python train.py --lr_head=0.0103 --doc_mask=false --steps=9913
MLP neurons of a small language model. Each row is named by its layer, matrix (up: input weights; down: output weights) and neuron, and shows model dimensions 144-239. Each number is 128 + 32 x the weight over its row's rms, rounded and kept within 0 to 255.
After each neuron's rows, "fires after" lists the tokens most often just before its 100 highest values on Wikipedia text that the model never trained on.

L5.up1011 [103 171 100  68 151 134  81 130 118 144  74 161 149 132 130  66 153 156 133 139  78  88 108 117 107 142 111 149 158 115 139 143 122 131  83  89 110  99 102 140 148 111 120 113 160 136 142  69  51 135 175 119 104  90  70 142 159 157  90 115  83 128 128 157 147 134 128 140 104 139 107  96 115 123  99 136 121 171 122  79 133 123 149 138  92 191 152 125 125 118 109 153 174 109 102 173]
L5.down1011 [127 148 131  72  59 137 152 149 111  87 100 102 121  86 151 136 107 119 114 121  66 171 138 137 119 161 160  78 167 118 145 117 100 151 174 182 130  92  83 113 189 181 100 155 143 127 135 103 169 120 145 159 120 133 153  81 138 143  81 141 108 208 174 203 110 107 171 127  59 115 110 129  88 121 120 127 118  68 162 113 109 119 151 161 143  93  82 121 170 122 184 207 129 122  85 181]
fires after: "D", "x", " D", "ts", "d"

L5.up870 [108 176 102  93 125 179 160 125  69 107 116 100 119 222 142  98 117 152 167 149 131 141 136 189 155 128 129 100  69  90  66  83 124 139 104  89 136 133 176 165 142 189 138 124 113 122 125  74 153 127 113 134 112 152 139 102 120 140 113 157  96 125 105  89  76  59 101  81 162 163  79 184 140 130 123 131 117   4 112 132 154 147  85 143 127 135 178 149 166 112 126 124 141 136 121 126]
L5.down870 [138 121 142 113 148 177 138 149 131 150 184 172 150  83  89 169  83 131  78 175  86 151  80 105 160 143  93 103 114 124 125  91 103 123 158 139 107 120 101 112 103 107 134 110 147 182 147 104 124  85 126 127 104 118 107 168 122 145 118  98 136 141 128 137 118  85 139 135 144 152 104 135 153 120 158 163  59 141 160 137 129  93 157 105 120 142  95 136 134 144  47 103 110 134 130 133]
fires after: " B", " U", "l", "al", "b", "op"

L5.up966 [200 100  96  91 177 171 154 145  62 163 131 144 162 127 164 108 190 159 101 137 164 172 163 159  96 124 167 110 168 144  70  82 129 148 126 143 117  88 109 115 143 191 105 192 103 118 124 128 141  91 168 152 127 169 154 151 159 162  93 111  85 166 110  63 178 112 172 103 133 109 102 127  96 188 145 144 118  81 149 157 179 109 127 206  99 109 154 132 180 184  61 138 103 125  89 131]
L5.down966 [125  93 149 127  98 128 156 101 190 120 111 127 156  94  73 194 152  81 182 107 134 138 157 104 157 129 134 165  53 163  80 122 120 138  84 149 139 108 159 120  77 103  99 100 144 144 111 167 126 137 119 148 132 138 125 110 135  85 122 126 159 151  97 215 159 149  83 154 129 125  99 148 124  92 178 114 139 131  81 139 107 125 124 185 139 155 148 102 104 130 135 162 174 163 137 125]
fires after: " |", " Pol", " un", "r", "ol", "ro"

L5.up25 [131 157 120  77 180 171 137 115 105 133  93 147 118 121 148 133 125  73 177 157  85 176 118 107 120 139 134 128  71  81  90 135 164 127 125  86 147 158 163 131 140 138  72 131 141 150 146 112 125  83 116 152 101 105 121 106 128 104 116 115 116  78 133 113 212 130 107 140 117 144 191 138 162 114 165 158  78 122 147 123  21 127 108 178 125 108  97 118 108 153  65  87 150  94 137 140]
L5.down25 [159 118  61 163 127 105 106 147 133 141 172 109 161 120 152 146  96 140 143 201 121  83 162  47  84 110  82  95 138  85  89  98  80  96 164 106 161 106 134 106 111 118  97 102 210 114 165 123  83 122 177 134 198  96  80 121 196 141 125 123 114 164  91 150  79  82 123 152 180 123 172 116 120 125 127 129 113  87 136  93 135 196 152 143 114 145 129 112  87 187 177 106 120 136 138 124]
fires after: " ch", " Ch", "pisode", "it", " t"

L5.up396 [193 154 130 107 148 102  72 145  50 116 161 134 121 140 126 149 136  66 125  73  73 145  41 179 127 142 112  80  73 139  86 175 110 136 112 109 160 148 161 176 161 124 148 116  97 124  88  99 123 142 108 154 102 131 138 135 137  95  90 112  95 144 173  85 110 164 105 121 179 113  63 115  68 161 148 129  72 117 108 202 145 137 107 146 129 238 113 124 137 174 112 159 138 138 162 142]
L5.down396 [ 98  90  84 119 165 180  94 179 138 119 127 156 167 152 147 134 165 115 170 108 174 126 158 132 109 160 164 111 163 177 185 189  80 111 142 131 141 139 153 114 124 121 102 131  60  67 123 170 126 173 154 136  73 167  62 122 160 157 130  93 187 133 131  96 102 158 148 135  98  85 195 113  82  77 110 149 127 154 108 112 101 130 138 155 161  72 141  83  62 142 157 162 140 131 137 114]
fires after: "\n", " S", " K", " J", "K", " T"

L5.up79 [137 122 119  71 136 143 123 149 115  92 103  93  87 116 138 149 126 143 123 188 101 103  87 124  90 127 125 131 118 149 160  76 125 120  76 109 123 133 151 172 131 124 122 165 156 173 105 132 101 168 116 169 117 156 175 104 165 116 155 126  59 114 123  97 103 199  96 123 110 111  67 126  91 162 121 131 102 127  75 120 167 162 117 113  44 118 108 190 119 166 111 120 130  97 158 121]
L5.down79 [154 129 137  82 105 150 121 135 130 133 170 143 107 108 111 149 107 196 149  77 141 198 105  91 134 113 131 198 120 160  79 130 166 139 138 128 175 112 145 100 107 126 172 169 121  55 124 130 121 159 147 105 145  98 114 168 123 142 135 121  89 188 151 137 139 109 140 184 118 151  98 107 115 122 132 164  79 158 133 100 105 134 154  72 151 133  73 102 109 113 155 155 110 145 150  51]
fires after: "\n", ".", "8", "5", "6"

L5.up434 [111 154 164  99 108 141 175 170 144 133 136 173 130 158 167 120 129 154 153 157 127 110 162 134 160 130 150 102 144 158  90 179 110  94 172 121 129 138 155 101  67 115 120 151 119 119 147 118 100  70 158 170 152 146 158 169 144 148  94 164  25 145 135 123 209 171  82 117 134 161 116 181 117 161 111  42 142 165 124 135 113 123 105 152 113 182 123 146 111 169  82  58 114 104 112 108]
L5.down434 [139 131 182 131 168 102 123 152 117 135 149 142 144  94 150 151  64 112 113 182  99 138 121  91 123 202 112 145  92 132 154 154 136 151 105 117 124 119 174 120 103 162 156 138 169  98 115 167 104 123 102  84 109  81 108  99 153 184 174  93 208 100 153 112 179 143 156 124 182 123 171 151 108 137 165  80 138 132 100 132 144  93 149 173 149 106 190 103 129 140 181 126 101 111 147  61]
fires after: " ", "–", "-", " 1", " -", " 2"

L5.up724 [168 142 146 126  48 108 128 198  85 148 135  75 113 150 114 139 144 156 133 142  90 139 128 131 126 103 120 123  90  77  74 131  81  81  84 147 132 142 171  99 109 151 113 123  95  83 155 207 123 135  99 123 161 127 160 174 195 126 132 152 117 154 131 154 113 146 177  53 100 104 105  89  82 127 136 115 184 146 123 153  91 128 134  99 144 113 121 141 133 144 105 127 105 135 146  98]
L5.down724 [145  88 129 149 115 133 194 121  75 125 200 133 126 134 101 102 113 138 140 186 138 137 144 163 115  46  85 181 179 111  97 120 131 145 191 145  85 131  50 119 150 110 202  71 122 149 105 125 145 126 159 147 127  96 105 163  64 127 176 134 148 155 138  88 160  92 107 142 196 138 144 197 169 163 105 179 108  76  66 142  88 119 100  68 109 133  97 144  61 186 110 101 115 104 152 108]
fires after: "-", "m", "\n", " "

L5.up986 [134 181 108 127 138 105 106 151 110 101 149 146 106 132 143  70  77  90 108 110  95 163 139  77 110 159  91 197 120 130 127 148 146 140 169 115 138 109 156  95 103 151 111 122 134  95 132  94 129 101 172 165 134 166  97 120 131 131 105 165 112 147 142 160 123  98 123 184 129 110 117 180 131 120  85 103 131 170 150 171 125 131 199 127 128 119 201 153 108 132 147  50 143  94 143 150]
L5.down986 [ 76 121 182 136  89 133 114  89 164 125 148 110 153 127 129 175  93 161 108  90 142 147 148 120 124 114 133 111 158 146 106 162 113 149 121 124  89 183 155  82  74 135 132 167  95 144  75 107  93  67 156  73 103 123 218  83 118 170  92 216 185 137 127 152 119 144  96 113  88 126 184 128 163 104 126 164 139 151 147 117 158 122 107 147 138 114 141 133  87 153 186 115  82 111 145 113]
fires after: " |", " the", " American", " a"

L5.up873 [131 193 145 139  84 120 123  85 156 176 100  95  68 100 143 102 149  57 116  94  53 174 106 188 129 112 137 162  61 149 107 150  94 144 147  92 152  48 193  68 135 161  68 170 147 164 121 138 105 167 196 134  66 120  98 128  68  84  81 134 114  83 124 122 196 107 121  73 159 161 113 164  41 108 160 151 116 164 121 116 107 163 109 132 138 184 147 134 129 131 109 128 192  85 161 141]
L5.down873 [130 112 119 109 139 119  99 113 189 174 153 137 102 119 159 156 132 170 112  93 128  91 150  98 201 120 142 163 136  77 153 147  97 117 164 167 108 167 131 111 132 149 134 115 118 112  83 185 121 101 153 180 119 160 111 140 128  91  83 121 141 118 119 182 116 113 109 112 192 112  98 111 129 176 141 117  71 194 138 184 126 159 122  61 164  93 151 120 158  70 121 196 174  92 138 119]
fires after: " M", "m", " first", "M", "em", "ms"

L5.up570 [107 143 105 139  58  89 146 109 106 142 101 114 116 166 119 155 171 144 150 179  96 160 100 104 163 131 155 154 151 120 138 165 119 105 115 147 131 140 158 152  98 122  46 138  82 162 149 188 124 138 129 191 114 105 133 142  74 113 101 122  77 199 138 138  94 158 146 105 146 122 138 156 150 118 132 108 111 159 115 147 142 136  73 141 141 132 126 131  78 126 122  53 187 103 192 154]
L5.down570 [126  73  84  77 137 130  87 142 112 128 142 174 110  88 162 119  88 131 124 129 144 134 111 104 142 168 133 115  74  60 180 142  95 163 142 109 126 111 178 122 132 117 109 130 125 137 149 147 126 124 174 154 158 109 185 135  84 145 170 122 126 110 118 100 147 109 121 113 148 136 204 146  95 141 161 130 145 108  74 121 218 174 174 114 103 151 140 136  94 135 170 140 150 115 149 101]
fires after: "\n", " |", "|---|", " per", " p", "m"

L5.up1012 [124  87 152 107  81 126 118 159 140 117  80 131 130 165 137 151 101 144 113  72 150 139 184 120 102 137 117 139 172  93 157 166 108 111 132 142  96 122 167 150  33 132 117 159 110 119 135 165 122  69  97 199 148 130 119 142 122 129 137 126  88 120 135  94 120 157 147 110 166 142 144 177 104 119 153  68 183 145 160 182  94 181 154 144  35 159 162 158 129 157 147 104 146 151 132 140]
L5.down1012 [135 163  98 111 109 149 176 105 149 131 134 121 112 149 123 138 107 186  84 142  95 159  92 192  74 157 138 136 179 154 162 163 123 148 112 120 104 111 196  88  84 145 165 102 151 102 107 117 146 105 135 115 137 143 172 181 158  94 132 124 177 116 131 137 162 151 111 103 134  99 164 120 184 142 152  80 143 146 123 105 170 141  72 117 147 133 147  82  63  64 159 130  49  82 157 126]
fires after: "\n", " P", "|", " |", " D"

L5.up7 [138 117 127 110 134 151 125 108 157 109 146 160 111 178  73 129 233 129 180 127  50 149  98 149 165 177 122  74  89 137 105  88 122 183 107 173 163 164 178 143 128 103  61 132 109 174 107 111 140  48 134 194 173 136 159 158 128 123 109 143  60 103 139 121 127 148 159 104 131 145 158 137 151  94  65 121 161 109 127 114 106 134 113  96  77 166 112 153 118 166 149  99 161 174 141 134]
L5.down7 [207 147 170 112 146 136 162  86  96  86  80 114 139 106 113 138 107 113 165 153 122 179 132 112 109 132 112 178 101 159 108 125  84 103 168 145 102 166  81 131 160 171 207 145 182 119 136 178 105 127 156 107 117 104 133 114 152  37 146  95 114  84 115 106 158 104 116 123  95  58 106 128 165  87 159 212 163 109 153 158  74 136 110 217 138 124 136 174 111 179  91 128 161 132 183 147]
fires after: "-", "S", " S", ":", "ony", "um"

L5.up483 [ 82 136 153 146 111 123  56 150 102 122 162 162  98 139 119  97  96  63 128 171 114 129 127 101 103 156 148 148 142 148 148 173 182  79 157 152 136 174 128 154 193 144 148 160 111 129 140 122 163 108  98 158  76 198 138 178 185 116 126 132  96  99 162  87 106 143 170 129  90  91 127  95 114  71 128 118 111 142 114 150  58 137 178  73 111 151  88 168 159 125 159  94  98 122 128 120]
L5.down483 [117  81 181 130 110 120 209  76 159 124 155 158 128 182 193 162 117 195  89  99 111  91 121  93 123 136 143 172 122 178 125 122 177 151 184 107 102  68 165 126 169 149 132 141  83 127  88 119 112 138 101 125 206 118 125  83 240 128 151 135 118 114 118  84 159 178 142 126 189 161  89 103 182 168 118 115 134 122 115 116 131 105 168 115 121 119 123 148 105 132  91 124 141 129  95 130]
fires after: "\n", " the", " |", " (", " a", " f"

L5.up624 [159 100 150  65  33 126 142 150  93 163 109 161 114 101 167 178 139 147 122 133  91  98 107 141 124 210 134 134 122 144 103 178 149 121 128 144 132 220 154 146 162 118 133 116  91 159 146 119 143  15 114 138 142 115 148 153 109 105 103 101  85 140 131 136 148 129 136 105 131 116 128 112 144 130 158 162 127  64  87 152  96 123 147 105  86 164 103 127 144 156 116  87 141 162 126  89]
L5.down624 [139 160  69 137 157 173 150  68 158 141 129 110 106 108 126 124 178 103 153 153 125 112  89 162 162  48 147 147 107 129 200 159  91 138 157  81 143 118 126 108 135 178 145 174 109 120 105  91 143 142 156 162 126  81  90 143 158 119 111 140 193 192 149 163 165  79 126 111  96 141 155 145 145  60 191  83 102  96 120 113 148 141 141 129 116 122 149 151 160 154 121 129 136 137  87 150]
fires after: "-", "\n", ":", " S", "S", " family"

L5.up210 [108 154 184  95 116 151 110  90 132 175 151 126  89 164 190  76 145 129 122 140 170 150 143  96 144 169  92 124 136  82 118 150  81 152 140 101 163  96  86 130  74 114 107 154 143  93 127 115 128 160 169 134 110 168 184  89  61 143  75 146 151  73 147 124 156 138 160 164 127 113 159 165 144 133 180 110 119 141 168 119  88 146  96 109  87 175 140 120 138 198 154 127 182 142  63 170]
L5.down210 [116 125 146 164 110  53 161 103 104 106 140  93  94 124 121 134 163 105  94 151  58 145 167 141 118 102 139 117 131  94 142 124 126  92 160  85 116 143  81  83 145 130 152 180  84 160 124  75  91 121 164 156 101 109 132 140 129 155 113  63 137 146 128 155 119  77  75 150 121 134  65 164 166 121 121 207 102 206 183 119 133 155 158 120 146 132 109 172  72 197 133  89 104 160 167 114]
fires after: " h", " H", " he", "h", "w", "ro"

L5.up490 [118 136 160 116 144 113 118 105  97 148  94 146 122 132 164 157 151 130 128 105 126 123  98 154 111 137  65 104  74 144 159  92 123  95  51 170 138  92 123  91  70 127 165 144 120 117 133 130  39 142 162 160 130 139 142 120 182 102  49 134 135  58 193 119 164 151  98 135 118 130  74 138 169 123 139 110 117 142 124 120  93 136 107 151 132 103 150 128 108 171 180  64  72 151 135 170]
L5.down490 [ 75 135 165 143 136 196 145 143 128 168  78  74  89 138 141 136 138 148 161  87 204 210 173 154 130 167 111 149 105 123 122 123 101 139 197 131  78 137 107  91 180 100 117 113 150 109 149 161  59  92 152 161 174 115 184 172 187 176 119 158 144 141 139 147  91 126 150 147 116 137 113  88 144 144 158 121 169 175 130 130 173  67 177 100 123 102 148  97 205  76 138  69  98 150  84  99]
fires after: "ru", " E", "ad", " pro", " Pro", " Ed"

L5.up956 [137 148  99 171 114 114  68 122 165 142 129  73 126 179 140 111  99 107 113 113 146 101 142 138 116 112 104 139 160 109  78 181 213 126  97 161 147 168 121 116 158 132  95 173 111 124 119  83 110  88 111 173 108 153 172 104 119 142 121 131 149 151 126 121  89  95 113  97 137  88  89  74  68 169  96  97 165 123 139 187 131 123 124 162 118 203 129 229 102 187 100  74  77 123 176  98]
L5.down956 [153 138 142 103 132  97  85 120 107 132 145 117  81 122 104 148 165 122  83  66 110 106 151 130  84  51 139 144 152  95 125 117  77 108 121 136 100 102 117  73 112 187 153  98 156 104 175 138 142 124  75 143 130 108 167 110  89 113 227 140 123  80 152 119 136 188 102 118 149 138 137 140 146 124 161 108 189 108 118 111  70 167  70 112 160 148 189 104  75 107  96 101  89  90 160 117]
fires after: "–", "-", " died", " School"

L5.up350 [189 133  94 112 114 144  69 134 110 138 102 120 119 172 159 127 126  50 198 165 104 148  74  84 160 139 159 136 161 122 182 132 143 131 158  92 162 151 114 154  95 112 150 152 159 112 135 192  99 127 164 143 137 103 113  89  98 120 152 151 103  98  99  92 162 163  66 130  87 114 130 105 127 191 105 161 171 117 150  82 129 131 102 141 106 173 103 119 158 161  89 149 134  89 171  89]
L5.down350 [168  88 101 120 138  94 167 132 127 179 127 139 118 102 127  50 158 144 151 122 191 165 132  55 122 151 139 103 165  55  85 117  95 165  72 113 153 180 130 174 100  97  93 135 116 110  75 179 137 137 119 188  82 143 137 124 159 178 120 119 113 113 124 122 173 125 153 117 129 132 128 121  69 110  59 138 111 111  64  99  54 102 168 116 117 139 116 141 172 104 175 141 105 148 100 121]
fires after: "-", "as", "is", "y", " out", " up"

L5.up585 [128 182 117 103 148 160 125 107 134 194 126 158 121 195 163  98 136 153 123 202 118  98 163 105 158 139 107 154  91 148 104 129 179 135 101 113 159 145 170 116 106 138  51 109 197 115 133 167 130 170 180 131 145  83  73 123  89 120  91 149  88 125 136 111 168  72 176 100 169 135 133 134 103 123 106 157 100 108 102 133 148 136 107 143  83 171  93 152 146 137  75 127 133 154 144 153]
L5.down585 [110 148 118 109 170 149 134 115 140 147 130 140  93 147 140 186  75 139 123  96  92 113 114 128  69 137 179 106 104 133 127 109 124 170  73  94 158 133 130 166  90 168 140 146 156  95  78 147 127 178 126  59 119 105 147 155  65  80 111  52 104 139 137 155 172 104 117 144 109 114 161 153 138 116 136 224 111 155 144 137 158 181 121 182 139 158  71  66 135 119 148 145 116  93 163  89]
fires after: " Ch", " M", "y", " ch", " Sh", " Ar"

L5.up782 [159 106  87 118  68 173  78 175 164 152 102  52 100 156 119  84 129 136 135 158 143 103 107 168  66 164 160 107 100  93 150 168 141 130 135 111 104 122 161 100  89  98 136 156  54 144 158 116 142 137 111 195 168  99 135 186 113 125 141 140 140 167 177 147 139 155  92 203 125 139 131 133 117 158 149  84  87 159 187 136 115 131 140 198 129 151 137 118 153 169 129 173 152  45 130  74]
L5.down782 [157 130 154 138  89  97 141 116 109  90 120 119 200 129 178  99 107 134 154 123 176 177 121 130  93 186 127 157 123 125 125 110 160 155 184 104 186 118 141 124 137 138  98 140 165 116  23 170 177 133 202 109 106 164  99  83 139 136 139  79 154 162 140 103  89 156 150 121  95 139  89  47 141 126 163 151 148 182 125 106 108 115 155 101 146 135  96 161 152 105  66  92 104 125 116 138]
fires after: "\n", ")", "==="

L5.up245 [194 112 140 166 163 121  76 112 135 125 150 115  99 193 162 119 124 149 114 119 189 106 165  86 199 141  55 128 128  47 177 141 125 110 153 130 193 125 141 173  97 180 108 153 146 107 108 103 104 148 188 118 124 135  87 103 116 151 128 169 147 128 103 120 168 150 177 141 152 145  96 200  95 113 150 106 109 202 120 112 122 140 154 116  71 186 118 176 104 126  98 147 190  96  94 161]
L5.down245 [ 94 103 121 146  74 152 116 105 106 129 112 151 142  92 174 189 104 153 125 142 148  80 143 140 131  85 113 142 143 137  94 160 133 114  90 183 145  70 169 132 154 114 174 139  93  96 133 172 120  77  99 164 176 110 163 167 133 152 114 205 175 112  88 175 106  73 192 135 125 137 148 104 131 100 158 135 140 124  97 126 204 121 170  69 183 159 112 130  88 133 163 144 173 100 131 166]
fires after: " w", "w", " W", "W", ".", "h"

L5.up88 [156  93  79  39 114 123  88 127 156  91 169 146  99 142 182 119 167 130  57  94  89  61 173 109 123 152 144 199  47 142  74 103 153 145  99 184 149 123 184 165 123 141  82 172 127 116  68 104 100  87 189 171 155 156 134 170  98 163 127 130  74 133  65 130 134 123  91 107 197 128  62 114 114 175 132  67 187 135 168 135 178 158 167 166 167 114 143 134 128 135  94 186 104 104 163 129]
L5.down88 [156  64 129 126 153 188 152 168 175 125 154 100 133  76 141  74 116 109  48 197 158 136 122  55 168 136 143  72 168 112 107 106 102  98 124 185 112 148 114  86 118 160 107 125 103 108 106 115 150 103 150 154 149 118 133 135 107 164 113 143 122 129 100 166 150 132 118 143 135 138  84 159 115 172 154 127  78  89 172 123 202  76 156 142 187 128  45 142 115  71  92 161 159 131 100 142]
fires after: " N", " M", " T", "M", " R"

L5.up939 [ 98 124 126 138 132 137 112 154 109 110 170 131 118 210  62 170  97 162 129  99  50 117 171 175 165 173 110  84 137 159 106 123 193 135 102 136 203 152 184 160  90 135 110 203 131 139 168 100 106 163  99 114 107 110 119 129 125 156 170 125 109  99  98 127 101  88 150 127 110 129 107 137 141 110 133 122 126 115  41 113  87 159 141 186 100 174 157 130 184 134 145 100 104 185 153 120]
L5.down939 [122 143 171 125 179 135 125 153 150 121 114 181 140 118 158 146 136 150 138 157 147 143 161 103 168 113 183 109 161 159 123 126 189 109 181 120 115 148 133 134  97  88 112 110 106 127 182 110 146 114 111 120  96  92 120 122 178 128  86 101  32 126 207  91 170 145 120 223 114 126  92 113  97 107 150  94 138  91  83  86 123  65 108 158  99 141  65  87 165 117 142 111 164 139 140 127]
fires after: " qu", " U", " Q", " B", " c", " he"

L5.up972 [182 162 110 143 166  66 153 135 130 100  62 119 140 128 139 151 173 133 106 144 115 116 139 118 119 123 138  78 133  91 143 109 159 141  93 104 123 164 169 121  74 120 142  98 134  95 114 162 102 153 117 212 107 154  86 165 135 122  99 137 120  42 143 102 146 146 157 127  96  80 178 136 101  88 132  79 131 146 140  95  94 133  94 145 119 119 107 169 161 167 131  98 109 140 120 112]
L5.down972 [101 166 102 117  71  59 120 177 175 173 166 132 141 139 156 141 113 133 117 142 134 143 100 195 179  94 120 113 168 134 130 133 138 134 153 163 115 154 129 105 131 156 156 137  81 155 114 169  85 111 100 125 113 146 153 137  82 158 108 157 145 111  92 163 112 108 146 114 113  66 121 138 126 114 114 129 155  96 162 115  70 146 116  99 122  74 134 131 168 132 105 144 100 121 147 143]
fires after: " W", "w", "-", " re", " w"

L5.up803 [168 169 116 139 115 127 106 170 118  82 184 108 135 198 161 124 113 137 136 155 117  91 163 114  77 130 152  75 120  96  51  38 142  98 123 176 154 145  89 139 129 128 163 147 151 105 126 108 129 148 159 114 169  86  96 189 106  74 150 101 100 108 140  96 112 150 100  95 110 118 120 113 105 103 168 104 104  74 125  71  58 144 157 138  80 145 146 155 133 140 112 102 159 131 148 112]
L5.down803 [163 135 118 133  98 189 121 152 128 143  61  91 152  83 152 111 114 223 185 117  59 113 110 166 135 164 190 130 137 119 196 153 104 153  95  81 222 146 140 113 134 145 150 106  61 115  88  94 172  99 137 122 122  77 151 150  84 183 144 135 178 136 136 102  76  82 165 119 109 152 111 120 117  91 157 160 132 123  89  77  94 154  94 142 143  93 120 129  98 149 131 178 179 148 108 106]
fires after: " the", "-", " An", " Q", " The", "y"

L5.up824 [162 152 137 121 126 157  94 179 107 171 148  91  73 163 176 140 165  95 164 131 141 162 143 183 127 138 170 120 136 142 158 112 117 137 125 201 159 199 118 129  83  84 112  94 109 124 135 195 117  71  68 180 113 120 133  98 117 163  48 149 109 131 125 139 119 121 117  76 135 143 135 140 121  99 105 159 140 100 152 157 145 124 116 149  54 170 102 135 112 169  76 101 150 136  98  82]
L5.down824 [109 154 115 213 155 137 147 166 114 146 155 115 124 121  85 106  97 161 117 164 129  97 111 128 101 140 121 155 152 188 130 116 149 145 101 118 148 163  81 175  90  84 171 185 117 131 192 122 155 134  84 132 123 123 146 105  91 128 175  58  80 171  94  85 121 144  93 108 138 129  94 177 146 134 124 170 145 140 115 140 121 118 126 132 112  88 114 124 148 164  92 102 131  94 101 145]
fires after: "\n", "-"

L5.up240 [115 133 167 156 136 159  70 127 123 132 120 146 152 198 141 153  92  51 109 158 121  91 132 179 164 130 137 134  98 147 102 126 186 154 101  63 131 125 154 135 119 128  50 120 151 118  79 140 129 156 105 118 136 136 117 168 144 161 138 124 125 116 165  84 129 123 181 146 121 121  88  97 116 156 160  94 157 188  97 145 132 107 133 148 111 148 149 127 118 115 154 179 142 159 124 114]
L5.down240 [117  92 114  88 207 157 186 102 155 106 153  90  45 105  99 118  92  75 153 130 159  83 126 114 120 125 122 185  63 133 135 155 110  99 113 138 103 104  97 114 127 123 120 152 158  82  85 170 135 161 128 133 104 129 120 106 187 120 126 144 161 156 168 145 212 140  96  83 107 178 109 137 107 117 100 163 109 107  83 123 126 159 145  97 158 138  91 110 125 149 175 136 147 121 157 176]
fires after: " Cal", "ab", " Mar", "ol", "ir"

L5.up631 [147 154 109 116  62 115  51 144 125 125 163 189 119 174 116  86 118 134 182 171  56  96  79 138 166 145 150 106 110 102  70 106  97 124 107  91 125 107  79 142 129 129  82 160 121 113 185 139 102  88 120 142 124  94 121 156  69  60 100 132 115 155 165 101  98 160 126 125 154 186 135  68  84 153 124  86 158 124 132  77 144 157 115 111  75 138 175 126 124 138 160 111 119 127 130 170]
L5.down631 [124 136 153 163  81  84 124 115 121  49 125 106  96  65 145 133 113 117 131 119 146 110 150 155 120 161 172  78 132 169 106  74  82 107 130 103 176 163  84 111  66 139 133 119 154 177 119 116 138 147 122  99 134 171  92 136 172 101  88 127 106 148 125  76  79 112 122 114 141 155  97 116 142 159 120 134 143 189 156 164 123 149 114 134 135  93  93 139 117 109 163 175 185 140 148 104]
fires after: " S", " St", " J", " Jos", "J", "i"

L5.up38 [149 181 131 106 136 131  81 131 104 118 161 135 157 117 157 122 108 147  98 101 148 177 127 124 148 133  99 177  94 165 194 157 105 106  91 152 174 150  97 165 124 124 147 136 127 114  91 128 111 100 145 127 139  98 171 103 125 177 132 169 117 128  89  74 120  30 131 165 175 123  96 167  64 169 114  71 119 124 132 124 134  96 143 100 120 164  95 163 177 136 125  64 110 113 160 155]
L5.down38 [ 71  85  75 128 127  95 190 123  94 149  88 113 152 168 206 180  67 114 145 130 121 126 154 194 106 109 150 108 140 120 107 185 165  97 120  88 145 158 105 116 139 110 164  85 138 149 179 132  95 177 137 153 174 143 111 166 143 151 139 135 137 152 160  70 124 131 107 118 135 153  64 120 118 124 121  70 168 121 132 136 173 122 141 177 147 149  85 130  95 113 145 170 106  96 183 106]
fires after: " P", "P", " in", " the", "p"

L5.up935 [178  96 138 156  94  88 116 151 142  96  95  75  98 146 193  96 162  81 215 107 124  71 172 137 120 159 142 127 163  95 131  96 136 148 116 161 115 108 141 145 186 130 130 160  90 134  78 155 149  80  62 129 199 133 204 156 109  88 104 116 138 150 109 106 101 157  86 202 109 118  87 138 102 132 104  99 120  86 125 164 125 121 145 125  95 145 155  74 193 162 102  87 141  89 174 100]
L5.down935 [154 112 137 139 165 118  81  98 108 181 115  99 140 162 201 172 116  56  80 155 133 160 198  81 138  48 118 161 102 131 122 134 116 159  73  77 155 141 118  70 184 116 137  93 145 113 103  94 140 170 121 153 103 141 113 133 138 154  95 177 161  92 171 101 119 118 157  56  87 156 185 121 102 101  71 167  71 135  92 150 132 168 102 120 207 140 125 100 133 152  99 160 124 156 131 142]
fires after: "-", "yl", "\n", " an", "ial"

L5.up1021 [136 132 142 112  81 183 130 153  67 148 113 127 162 151 184  91 145 166 107  97 187  76 151 117 131 119 120 158 102 130  67 135 137 178  99 154  94  91 145 175 125 173  71 149  50  89  97 103 121  95 171 112 108 156 166 144 113 126 160 121  91 134  97  67 164 120 181 171 132 168  94 107 107 174 105 130 143  65 170 137 126 105 137 136 111 144 122 145 114 153  83 138 159 145  91 145]
L5.down1021 [150 191  39 154 139 140 123 112 157 129 136 119 137 197 160 119 113 112 160 101 118 157 179 132 143 135 107  67 129 129 102 152 112 156 102 182  89 172 160 152 116 119 133 172 100 149  95 144  84 135 155 177 148  91 147 137  99 164 104 118 166 187 117 145 138 144 134 126 200  89  73 125 125 104 115 115  85 138 165 146 155 155  94 135  96 197 112  93  90 146  98 125 105 116  46 154]
fires after: "l", " Pro", " ", "el", " un", "ro"